MLP neurons of a small language model. Each row is named by its layer, matrix (up: input weights) and neuron, and shows model dimensions 64-191. Each number is 128 + 32 x the weight over its row's rms, rounded and kept within 0 to 255. Numbers have three digits each.
After each neuron's rows, "fires after" lists the tokens most often just before its 100 highest values on Wikipedia text that the model never trained on.

L6.up866:129149030139093137110142220149128110098152078093102148139127159104092059143126126123132124149164144088117168094155159145097119123118179076147155099086050145122148158147128106096105071123169127194119143110202180130162132173188128133124094142098147123164133142165198073165121128153138079111179067143122174126166112161127152087114099092147151106152107195085139084100152125127168105113115
fires after: "s", "le", "h", "Le", "w", "for "

L2.up758:133124116113076076101115175163101131104130095167090129104090128155099131041126141118077063149153128035139176094111176130123131167150124107135145169141098103124161141164153078165146099166126121120084137066097113120187131116076103150096109111070120049087163156147131160187138114195153166151157140127115125145124036159149103126126083155120192160115136090102170097121136125106142120119096
fires after: "| ", "in", "==", "er", "; ", "with "

L8.up582:059127122145156107098160149120143111113121095065135105186142116114121157134134158054082106196186164151138041118086148118108070084090066132145153150106124117112149111190109149155084152129135073097156126105148136051135068139136143074061146130159135134084110187164125139123154159126148130069035099143187089197088160150095109129165064194119114124147166125126148075154132143132102136132106
fires after: "b", "F", "il", "c", "B", "C"

L2.up637:129088103105125141141101208178151108126127141115177128176108131153137052105085129159120121155092173078137141115117172130127129166154115141174106093088152096107146101149095114107140134140108036129164102104159175130161151099152171176135064129103124129069098144158151146160089105097114144050083072139103078143106115180110147126140070146087147108107139116107152067119128141194187157111185
fires after: "P", "A", "S", "Sh", "Nor", "v"

L2.up610:145076117110139136074143155182140121088148140131091118142122085125117119103134138109119080160138170125119169158141148178111113117135132151094088097104080093182121129144164136147114093109144095079148090047209168118116047177129098151160113078126104140127124121141152121124163132151155105116169144172127135141152093156078126108158094115151137129111148223195152070116094129103162170114156
fires after: "L", "w", "inn", "h"

L2.up179:154132132031062105125180148114112092092140157153144102132158100120137097136174119140120164179132191124103118127094144117170090110159143060193120181136086114119115123143107119120143104079169159164163049141150103130152120117129087138129137118081156151127119177098127126097192112159104151110094132126094151181092077186123142113164086119072171119158106115121135110108142101123157207105118
fires after: "igh", "av", "H", "i", "R", "F"

L8.up112:123139157106101093068112133142111147093161137104097092168170119078152128164120127135116122178143164119147115076113126118073084112136080143189149185151150154089148121156153171136102117079164104128120138131137194134117123114172119119115154061087155155091127195150162141101095133126187133124044127148123155169112036148131100136123117165121209115162131066078145101157139139160178212149142
fires after: "f", "F"

L8.up365:136094153086125050097076208177147123103181109133173172162141135101148105125163127138175079200086156116150118097099157109150085121096106137136144166123105134156118120132098135052103157096118134147118094145128166129211120149140137133091131116042120150144124142154114102096083148148216120160088174219090115142146165094099117105094098156149142123114180132073188139074125163126189155136113
fires after: "f", "F", "ad", "H", "ef"

L2.up163:111151090130124073143139157117128090128102133155160143139111127084135124154122115116094157142126145095151145136149098130134127134140129121129112147032097091193115124135138162057200151080118105103123124106112127107096106071142131179124115135131102141119142148170135149102074066160159134138124148094128109160137080108118097074121141100098090115151122159107163060077176150143092155080104
fires after: "M", "Ch", "A", "K", "as", "am"

L5.up136:152138081140098120112118107154104136161166148119104114186149103109112113113181071104085083147173145114149055151155118101098094139156135167131174095135121140185129120153149115132168111135146113106123147135108130134122118105103078153139092073116117093200137110171154135174127100185143132074100130070112149134146103153099121095140118137139122078109155091099171199128124144159103115107174
fires after: "th", "st", "l", "bl", "ine", "alb"

L2.up20:102125094093155099081098215111125123185167145142095087152144170124076070094063101081108098117081142111120062129137079121102104121104101108130094116122114159128116145165121121097160140116146112154112159116158150107111067097136102150105079149076103126116150124106143122122158055117175108131131134191098176133122059133120171082165084113184091188168152219086146098126096163141156152131154
fires after: "h", "M", "m", "W", "u"

L2.up891:057081147139072155103140196190145073122128106117100066142138099124110146120150170166075111164137151102095134118133088096132085171171154085127109170124119161150104164138120096119137078119147095070154115081145084044132095118136124118114113076060138128116142112179093148117096117152106206162151172141146150155108129135184142134092096185090126127080146140073188103122111124148171156125133
fires after: "in", "in ", "u", "| ", "enti"

L7.up534:131103179121135121157148168140122125078179104131035202171175156122108111086163097054100103163171164112097087092133159112106086136103143119070160169120102148139083123144139102097093166112155164132128168111160143092132100141170127100191089122123164097178103092190125109130165139112188143093156119088108110148133114093166125114130145184135131115121172083092133165102101131134107159138091
fires after: "ter", "l", "st", "ast", "m", "em"

L2.up401:181183133157197176111106172105088107152146149145063104131108107106085137118112114165100110185134155071176118090200141097119145148149131098135169087127131111183130090072127122122098158086177181190137122096154177111084120175118170202158171112129054111139110111131132134139074111111069164094116133089115140129088146195133107109123103128135125127198105130130090121042137114161137177108138
fires after: "h", "Y", "Ge", "kn", "sh", "Sh"

L2.up543:178088078090151103118100173130130084136131123138157160215103141116173099102100137097100136099102116130118114101181118131105104143124127119156112113077126135152091113150097043096155154154176083132150147137174128115097149114128053194099060136125119158153139142135143187115136113133184177132136081171125140155173062114118113051140071152132123117089112176090197146072142195147129120100154
fires after: "M", "S", "u", "B", "P", "Ch"

L2.up492:137121135116091104088150102144136104149123118139024150175129088042125103113148151173142134096156122133092132105096140159135103165166131110167109145145136114156150122131149148179052118152163130164129061105131171100159121108129105088132110133053127116068127128166099100080177077159137185117127122176185167151127077166128124169175166140088200109156163119141169084153083115112148172164155
fires after: "th", "T", "f", "v", "after "

L2.up833:140183099145182161077133163135133139128122132123111144128134106119077085112116110091141128145138127126103120073152140127161126090101113064227160055144164092176157105092132120133125129114099138121168128096133134176126092092142149130100124111135120124163182069135066113163122118139153204132140084123081091102093115113041140128172103102133107111181129182110056102117155116150120175154115
fires after: "J", "Ge", "h", "ali", "E", "cont"